config.toml
d_mlp = 1024
vocab_size = 4204
bias = "all"
init_std_up = 0.0274
lr_head = 0.0086
warmup_steps = 200
schedule = "cos"
seq_len = 768
dataset = "wikipedia_en"
MLP neurons of a small language model. Each row is named by its layer, matrix (up: input weights) and neuron, and shows model dimensions 128-255. Each number is 128 + 24 x the weight over its row's rms, rounded and kept within 0 to 255. Numbers have three digits each.
A block is one neuron, or neurons of one layer that tend to fire together. After each block is what it responds to, as a language model described it from the Wikipedia text at the highest values.

L5.up951:119141156131129129156123154110132154120166084127113129167102168150140132123135114125130156128127072087142117101118093141144099131123105202140117109115138101123139155150127110105148185137116115139158095143153157090115055159129190139131115136077118156090127133146119126109137175122105124124142157113133115111143138122131139103095131144121135131151124119114159138150156138088124099107085
Responds to: Numeric measurement digits

L9.up285:129124127139097124150169096134138098104126149112116098094148104165112105144099104142122143138135178072146129136156094148140114126166158161149109121140210109112145120083106188088080146142089117144136150121132116122139109145127141091101137108149080114165126155104160133132130137141153163146096099142144133088109118129109137099113170130090157130123115151104116130136122125181123111144126
L9.up465:154148130136158162069139136090137116115131112133116149142120101146169145137104161120076118140098177098097150121109107105154141127161126129090113099162131130123148142154104126118136131121088118115125101134133104077089087125114132107140116106086127169121141123115114137087119113152167140197108146123104112120135102096120137142164148096113132148124123149151124108115139142131151108142165
L9.up588:148164089161121119105151078164140135103154158154091128119094166053106113151162117088120161138117045100142150111121116175130104112145176088131115148097153152120179146145159138107119140142155137145103112151109125108095168135140172131117103133165102152126144170133132149127157142173154141149127104106071099146137147132124116120133157127127124134131127111098084129117127192127152144147143
L9.up658:155141094114151188159108131102126141099162138154129143136138149112118116137107102076128131116068117112157096128195130149122129116137121131124110132162143091164164141109162161158118128136120113125109128115132110144157112140100136157153118116158089117141122148089118126141128128131172112133134137143149145145137122097114096115132125107145096153127091170130108141133094138107182057115110
L9.up801:142145118135104137118141150139115096076145130131106163108148120135113064110127090097132148127107130128136158124150146144151119108123111131153114140154128105148151135102142132121113165170118133085084102131156153108104132168111098126169109127103136112118163119162141127137170117106139146176135071128112146102144072123122135119118093145149127143110122137136123113138133125126169127150108
L9.up833:146113102152117157127155121078154099107135152183110150098104095130135129089128115081124125095134151137103166128161143079139086118129118148139142126139144111105150110112160129113157152154159103129094104144133139145117164137105101150119151180094148141120143110128135102126134103108160100117103157123103155150148105123117129122145159178121165111105158124170054118147141132157126147139125
L9.up858:134169099146109127164138156128125114105151135104060123166155116117153144143134126138141125116152153110122113158139176146175131145144115074137133085141139167139152146118114150114093175148108132107122130104132100120125152123157122121124125149150101104095159098148164140114136126107193119191118158112116130106153135115100109168147095119113132118069112099132150100143170108164132160138144
L9.up869:162157138080151131109143157089169135119116139136098128155150161092108133139133121182128161178116112135119156140135093138155100140112132128123115152146136142095174165129080110135101173129145073151100126106126164075093129137126127112150139105141132100121159109166151146115133128116155147175131144130147133113118133115122109159096122122147116161148117130148116141125112127131152163114124
Responds to: Final piece of names

L7.up72:153142120148133150150130141155120123109156127133141125125135093147132165102135123115120160112136153136174137104074089103121100182152121086146129106114124104154097146153087127168105148127081172115138163104123059126105165103118169146165108129105108159130158150157118112077164126161145098122147141102154126158137078113110110116144125116108124166135122120134109118163094143138092130094137
L7.up341:152133129133089120129112103150114148095124123109147136142116070153142121122121172109097147115110159092142115123095119114135128136125144116099089129126120144127097149115129138122105152111130139098117145163098130102130123113149119110156135121078116149135099193169108096150132135136158152165165120133133099130121178130119120129141181134108138128168111158098092179155175103125124100127126
L7.up366:178124103131138129104129126149201151089152158114139135174110109147141102128135175118109124083120147107159115124119056135146139101148139129152102148142119148086109118134091102092120163138077105163113136135140149157126107143136120147141138124125135145132139105112125138122096136129101134165154114115108153114123186147125127116096150160144088135133137129125127132154153098171130091110068
L7.up533:112118143125111152115145137092127177113173154117133133143106106133140157128149107142138128082125174168131132099120122102132173130078103131107130188164112100075100089114115099131138121116139088135148123117104114144164156140136123167120093133147137169128087143123097114117123082184123123133072135146074096120159089134111139170152103136125159152141122148121123107146100144132144124102143
L7.up657:172085165156123175131098134158114094156125113125112140119124115099122099135118138152075126107121132153141163118127080093116137154129120146131137158144101110102156178169078104107129104168102135130163133113074114121122088127157087124103147122109113140115113087119146142151106148150131075127145159144133078104114158137115176148122116143104118087124106129149168111119108132123141134129154
L7.up732:093140124137125113121136120168115122102165109123086134119132099121129176118119133104138096118131119155110143148067131149127150122124096112099108109146114141105116089095127116156101147139117128148156145156072157142090138147099125158120137168094118125137087137133116134157072147130154153100070179134092190174123119130112144136080158116134101127134141110072169163114135155117149097075175
L7.up787:136132114150133130123134081134157106123160144150144107127115152156108128139126183157121110129114115144129086143142102107132160105148169138121084125154169130122092159110111127124117148117089126147121156142071116102117154112114094166131114137124119165128133139105105126180124091155097137121131123147087157123122143126161090099142092100167176119156167127099128139097129121139154094073115
L7.up992:129133111134110165161105154155138143125142129121135114164108143131125141147089136111137133143143132116188098152133105152118099120089092098153131178129178134097098146153100143100151142137098118134096132110111109095101104157138110134144106138137082165079091145099132119114135137107109119103120161093138119102140158138115167130121087159118095092116108186092122107171145177123108117128077
Responds to: Table cells, mid-word pieces

L5.up849:131107125197123146081142179110114155148122128162146104137067138141155096146104143142115114128119141098077123112143128105173150123123142129128133122137093129135151156108095144090112109168134157081097184155108113097109087140124133138126123148114133150114137159099131124111104101161156073146122182119115140121153132150093133120126132130150132134095144130066105124128104113100123119155151
Responds to: Structural header labels

L5.up344:127153151102110113152100165146144096119122130115171121145169106116094195127126167092178118143156155109114100117151110126117079107162136122142148149120154099123153123122118137130115143132120123089067132137072140107125120156129091130089106140151124080100130148145067152117130140137110099155149124127079149112144151123156127091172130113133140107100135170125176131125132126105147137112161
Responds to: Proper-name final pieces

L5.up777:160090111150145085113154125147142126116098091154140134171130078122123129114156076132129110133135122121131168114101091104135146088159083149130117159137148076084146130107170133113127123128135146105152117164110152169122160109158095109108146132106106137116104139168124111049151127159090074172162098109112150128167172137130139130136107115116107107115101125122135132126128119166144096124119
Responds to: Space before numbers

L9.up103:131129111146118171076152095133143127154099123168173156119118132126165144092089153131116138122115134116099116116097050127143105128152103145139142119124138126147146126149083189127140132134093064147176159146146107147131120136090132101128155134142098092133109104132128110090119146159092135119136145120125115135151173168111114130110121146119122146116136130167138135123144148133142119120141
L9.up138:128155109107102120134130131132114127081105077169144135124142098140105130106106144110077140130167102136146155138094130147131138165185149100115147112090111124182130135119134118137180180148151163150184154138093125111173109197097127160118108117142115120127150157189131081079116105162121113143125120145111142124135119154151120114074114124177121120113148145119137145145124138105122117136168
L9.up247:094104137117133132140124160172111145055155110159130147125134091135117150165163124173120114111105143182138125140114150149116132096175130122113135086103122155108085144115094126156178121114156114156136155171149115155124104111171103110107146136129108141110110152164094120140162189144162118132144109133105128114118140174116095126141115140106179095082081097170156112100104103154124130135162
L9.up269:107086133108119138112171118116110162127092135130156111093120116137096093126112089100100117144103141124119093108118124134128145174168125076115143166126148115162108116131127124140079154162143133121141115143151128154142132146125176132141097113140138128168127152112143110123134160093122096137091106141136185103145123179122146099109133125143153168111153096155105148110126143144128152133149
L9.up383:113077131094142098104129094110119127110137106143123132146151087147122165108129107121122112149136120126104106121135126157115130126144190130163130146130152145184109111189152131127081090142141114133132122106174148166137096141097186148144135150127119135138126147157086123150073100111128141130164119093081155138121126125147147090137175093169140147139125172127131124143089144126167084090141
L9.up467:146128101131128133106128154116161125132134109144131143156155116134099154128113090116133133124090177111101098135124130085138183143084128122120138133142138113158094153130137107156121114136139156169160095101115126135144126083162132114126117095135141142145138130141133170096156135179150138176146137141079149148164118150126093108144136115152184149130134109146149113110154123104115104139120
L9.up567:107141110084106130125164122126101124102162130179130145121138086142067166152128128104106125126121095176170133157166129143131125173127082122136086140157120097132170072106128135149134159152112143143123142139141130164144131087134138111166170085123105094121119110145091134120146105123174114105146129129122115160131159133141123120123123126120126119120123167137179135106151148142120124161117
L9.up985:134135121110100138093141146129171145167153115142140137148134125142135143096170127128127109114127142096128106128126101186128134157127133127146138094090164117151126136182105101150103135134138097113125158110137113144097138130124179101070140107142164152157158108153144122133109148124169115115118128136090163122138164109141098101102098130086136108128095101202149131150116094159137114127149
Responds to: Split word-initial fragments

L7.up14:115111123177139145133148137104131149102120148130149152116166154138145113088150087123059126106108089138144113165113108092150083150099130153158091133151172137119101093158155114145169083146095146108141079102163103098158136135111133109126158147190113138161108136105140099095149127131121110091170158124123130154134123129125134125157103123095128102103148125147122137152104129128109143111109
L7.up100:090173126131106147109137122100114093093154140150122158088154127140101082123090169108085110132132141142110129130112159115157087113158154133150122137104088119134126095166138154113094106142149135124147123093184118141091132118118202136123189108131164179099158119126117126092107153121130119089185107140122106125095109106134129147107113155108106140099083137176091118101120130126142155115115
L7.up209:100161157106092172110096154149135094142159147126131075143153151127145104120137137127129142111144131135104128144121137115146124098134143128119139120193124086108129117092110121063127139113118130137109132129129096183140148146107117131112169132145134140139131114161118144133146154128152154110099137186153120113145125075135110088125131153155117113096114139167143120125093182136112109084151
L7.up282:176140109144144125141132081116124116103145145139145097106132142147073102116166148135091105153123148124119140150087149152117130117129154135144145124101156097141101123163137134097141125133140129123123123127193126155093143153103149091117148142109127125125110140118117169121115125155111162131124104119112142114113169108151139143140138110090133125097153126135142131174077130090118093158086
L7.up332:142076094132117113065092155138108144101136091145122116116141141143105122104174143130103136102129150105134132100130148123155145110132105076130122085104162096126125111147165167150122132119144150138130131107069091149119119123161151124113140137108144165150143155108162091089124154088093129152126095130127109148126110123159113116159149145146122139096144155140136089109136151130093099154123
L7.up522:133133116120129111135130196128114108133098134149143102085134138129124145136125110133090146135107128175144108136143125118121124151157089121123162125154154133135111077167119126078109136109136109153118145124155116170121137180127147098131160113082081096149161095134093110127103112174151090080102134113145155118136153127156155169141188081117115101121118138111139110157114135110165105166117
L7.up699:154124104186139147139130183121147142112092125168152069152135121114120144097149112129135121151147127078157095110140125152130136079101116164124175164121126094095122113121108117109149177134113091126107158149108136139116121120112164090097151114111110094116114133174126122130100159141099110133129131124119171121128142125153108135127146138138125138089098113141102128133167129127124148139117
L7.up818:123094124136106145120101141192142113116179130146151118118129139139087178091109099135124132117164111106121150094061129087138138147085114180124096114121120160138117110117141166142112123159141144097137154150121130099146158097095118154127109115139109115118107156127160142111139143153133111073143116098165116148130121103114131123140161152105118135143135091142111081161143122086138137131097
Responds to: Digit starts in dates

L5.up275:101126101112142141108123134106107138127169142090144095149166112116124130141150164149178123136131122117078137151149094168166141176135140095175117188114121155140105169121097130131152163169125119097136143133130127104136158130132138118123110116118068135137101128150141107122128142113114151127154101129147099103090139111114134104138098100144130150100138131138117117150158158142124113110067
Responds to: Clause and paragraph boundaries

L7.up181:107151150140100153122134131135148132145130138137142094172139129120153115126068115108204170147125141118098114134122116145166153187120115101115134154163180123161155134152099155068157142162095126172125110135118102091110085115106108124111136102099131187131136133120142090118091129152102144140122105128093119121126131130126103106155103113088122102124125122118084123129145141172130113131152
L7.up387:120082142136171121117120110166134134134151114184125115125149137173165115123112152163153115116138161121122145114101092137116123121119050109142133141117141149152154117170128127096104131096114107162140125144111117131136145159119112134168137076121106103097099144113147119128080145159132110134131153142121110149177131084146093116133121129164133113121104114075125158137105150135139105131155
L7.up639:141148158165105146137148145171145159149156140118131120127137148138124122155116143174154127113127111125104132123132133119148081116143130112113129146121124172132134139133095145074119108128127161094072143100132118161082081161128108125113108131097123104108138167120140142128148118145137132116140158151092101118149125141050152126145120107146118092120170063054099133124110125105121107106145
L7.up681:097116141087113077105162107144144149126124092119155109133109137128133119166087123139159118142124126125113120102130121098115117145158132098126152104105104142122145103127131109035167157134133126123135148128088146121140097123186166115160087101144122163145127165118083145168169066131176118123131146148109100115115147192109105207150152116177110097120143102122104153159136128147113098128123
L7.up705:182096104172126117123116120134139119126121135114113165179174126159146094129138158112139114150141118104168168111117085148099161142092118132134130145155131094148143140139111152114112133148116169100143131074110096070155090151150154152121125152107129165120116113110085137167121112137121129155164111137126098147112150124138099148142080123115110132139156112125156129090123142111149119076164
L7.up786:098115141177099155112133156181142150132115140115109121112120165165163120150110099126115148103065118120121132123106119131134161123152103126157151129144161143172118139088064124094141150168159143162146085097113136139139137147119157132089138117130099127140128155145137093143137079149163110163119138128137149113157107076131144137141074061096153136129147085092078137137160138130126096081134
L7.up820:119131125085115134125144092122134166128098078120143103137138123127105078133112164099149136118131149133129112180114123108174130159119092126130191151144115138140104154100114145100146147084124140141104134116128142093129114129131123112128171116131142145166151116115116118098126129151111130151166113130114094135160146169125140132134130101125073073130106077125121163157091137139102140140167
L7.up832:148155126148122103109152128169105135109160134108150093095155118113133103129127122137159168131123090114103138092110146148146155164119181127147134127146127184152125136115130126122125154148103168135173132138050151113111110131079122136130147140139130109111155116087118129136104136135113121160132123109130139136141075162124145142133130140109108145149126114137116112119106108134116134126162
Responds to: Table header cells

L9.up17:148148139122114094119146101098087111165144155160174126097171096183193175128137126116199143159143144107130110136108165166124136172148140128108091126145085132149126132095083095117142135173115133123073136122107073134145129130143121141110118109113136101144096166137116115123139115111076117074148131133106129134121136120179165158137140110174129147120127118104128096103114136122128140148090
L9.up53:102140123145143140119121135140098156082091115116125143069153120157108057101106112141128111080134086104078135158095108118144104138125137171119155114172095144140137117145135111120123151131126090097100189153114160132090112154107101137083125112127116143116142142139122125141152122111122118141177116109134132171167138134156154144098144109180108113149182134125125122133148104147124141112129
L9.up87:170148143159119105170087145105128163130143139112160101107119118149095135154106104129138122128106135100113111117094117124154141116159172112106151160110114122153135149135123116154148158132117101146109148117104104151171155188099128134095109130163138120163132116167123147151124120146161116146192119057154151178125076102132163122152135125080119172090127098106131116125113122144152119125094
L9.up140:147104099121126136069111145119129144135143155081151116120131113118156132111118120115136142147097119107136165089131113111131096151106107126145101110146109150124143113144121113101119152157147139160129125141083155127103152171127152142134106169097118108105195147121102135130143134143163100133156119130072121134159128119117136121135129135103125139114098108095155112133138178101111117135163
L9.up557:155114139082142132116139128128132136113156156136170175148124132116105151153163097127068077123106140139136106118194110140155134113118164135102158116146207112191157177136116147112130114143106112087122153126069120109107131123108124165115130139128112097104123117122097139134139137103135131121106100142127131115136114123161143142111139122130129100112120071154123160093125145131178111092158
L9.up621:106128144113134131102113158057112121117134134109153156104154126113121132099162088133128116136115149148095125119143115097130188119157115098114136084150123108128130099095172150145124101103161108154124165164072102090164156164100152142124124132094139113138125123171181135169162128116130147138172160109162112134114150109113131100127065094147121115119139138145131102133111131138133136161134
L9.up859:112130076140118180157144158098106164153127123137123131108152151145155122117118104110170114108118150133071103095141094108127119126107132144130109107139133109160160128150162159238173129145117123132126156129120113099152158120102095140093101119135132134130118140142138149116155117155142077149079099158143144095152150114179134118115083097132176139138103152122143154086173106109152115104143
L9.up990:133138123117120137127118147106152164140139109118179140145115157129100134111133110106081127140129143135067156110142146173163095109133112137132123164104100157135162154113119145133132142158101090154159139140130092121100163115084091141121156095106135114136193093087111156154140158129110103129098101113114085095099140127149135138149049107105167133134112162136161133150171129118117137111134
Responds to: Coordinating conjunctions

L9.up275:129115099121121118101149130140119183144177133148122140151130164125136124115089150103095169103138119117118120085131104168136160097179136126156163129130140150164123149118158084091120156147151125141135145114126102138136091116145149096121130094082127152150123143099104109124159094118140097144137098147164141146145164133123174133091108122092128098151122102135126115093093101117161084122134
L9.up287:172117137163150095113149084148147126110145158132146163132150151114140115142093103110131121105107111101147106125119100140071113091109132097113149174099129139110133168171131161119165112130116132132087144121147134117142115127104095173109124156093136089172114134083105160120080106155161074092150168106141116145134120155138118126128127145117113104102128104123107132158156141144132135143107
L9.up519:152115124179157117126167105108128152113141103116131114133156142141126117174107144145090088127145143112145168142136139125092091169124152116151165102122109136131058142119109134118115147140125122090155119125133119139135128144152120121139141140090078152155153197130120138158135123177101165140139100114175134089120143119126151113163127149099107113145085143175063154129102106137107146153167
L9.up642:092116131105133148109160123118111152178132105131139095141156147119129101153125099185133116130155146093103128137130150158116159136108128134150130167102120129131122187106157165129141117121146116118110104139082121120124121119141101135083149139148140093103168144175085124168126122139150182132162137171125127149130106134122155117098126131084148137155120118166093101156179132095118158084143
L9.up748:146133115142134155088177127123116150111122109106160136097158131094142074094093109138103117112166124141105152136118130163112157163103141111138152140140142159138132120134142119087124111129100141109126152137133136133138140138120156128150117162093113063082137175108114126134114090137137145145151135154124079164119117120105118148151127160135131123123153164183143142151125178119088112114128
L9.up880:166170115136158119083111141138110140121116145094099146126160141138175111118127103169152113094119115153173111190144157116123106146119128121168192113129129120117111159141127136108133112162144095145135115123130141102126160125120151122124123150134104149139106097105139139108131102186136104146126159129111167115145114106156126167166091140096144111148088144108093115151162105159115130140106
L9.up915:133136112120082160114174121144083137148151164127135161142125165118133103131107151110076120170127091127154145091116148084089130114126181127094115123150094120130126155112115107140115118093123101125107137134181121138133111185116127126129170125126089123114122126121108138164083110132119118135172102140130100153136107147154115152122122090142127150148155152090107105102137104157143113132184
L9.up1001:095142086173135111115100144180149153135125149142194099144164127096135102097142109118132163140122096139094117140099090173120093104141131142139134165119099148133136135157139122094115130155147142083128125110123104158107118155164159156155108139148128098151107099127133131172199138127129123089133123124084141132135114154100111116105073106115111145107096122118127146169135134091145155099162
Responds to: Table header W-word starts

L9.up60:122129116100096167100125138148145145155117078165133117104155123146129131101113116148142151101162139152129133127143110117107153151115152123134124124134118150110145145177147162152112129130115104134156122138098127131103100153116082100094082099149127112150139158146119161152118075112124121119123136112126147129178148143080136126075092131193139136146127160112130194135108153149180070109104
L9.up135:168116114115095095102128125117153125150148138127140137164101152125139141114125146125102097144119108074115134122106110107153109137128158139165159119176127142129189139139101134113161120137111129127131133119157137121116165118106148131097111101113176153116175094111124121131127104107131126109129125133097099153098184184131126135114178121133092106085149180087154124088124110132110103124146
L9.up158:153086115105119071101155138170122080111130165176172106127161125111146151113180096108142147125140130155143126106116157154115136120102125108110150141190095133121135126156099121105131118140081124130109106142140105100136083120105123111141130086103102091096124183117106165131093149129126172129177121182139113113121110133149139118110129115103144122111139149092103106116099093142148142150155
L9.up332:102153109141089151157087127122133080103118081118149116087162144138138120069153132141098128163141089136132124124141139166108082132120144133077148117141135145100161150168160114127106173149117101121116142121087106113124104178133150141149111143110147118123142169142119098094092145126119154134128159130126122134182096142114152147157137157125133139148126122095155123098058120124105118148164
L9.up394:120101127142119149128138171136077088111148124137119120120102131110148135092143140106130136125097166136159103129084145166159142100110143117143111112148131162136144127119119128114121103119101117110137125118160096156133106189126117109104119117086121104150119154131146157113134162150151148114161153121111113113122115153074143113087109109156138135143115156119160143152152118184159086139114
L9.up459:104137115173129143089139128163085137107182150121080092156136122162129122127147146115127167091141107139124113126156102112150091174136122150105126126115099138122129165108133144075080088109123134097114172089143134133135124159098132129126094148105150166104154147087162124162083142108120116146174163154135109136101155129103102114125151098120143137118149138129142154095127148119124088120149
L9.up648:126145108127117177087116173148111149113086114154129091169130111152096145146095142140155139112112075110137102118113076113136157121111120169144125169133137130144139123115089132164129142089145166113145112119083089159109120178147116110125109125083101125121100117138114115126113076138103128122141157176113101117171175133123118073134117169136159138083142115119137115108157140149091088114176
L9.up726:110094139128112184137138117113116164157115121132108166138142123124122110119174098143119136134116088123171114096107078145152125111128124154129132068154141102150135106138148137116165137140119141173163129166075143131108099151145106142140125136089143125118077074100116114167096093091095133122147141122097125095165154113115132114166093159171130159132163155142127107152139102105144091100127
Responds to: Table and infobox structure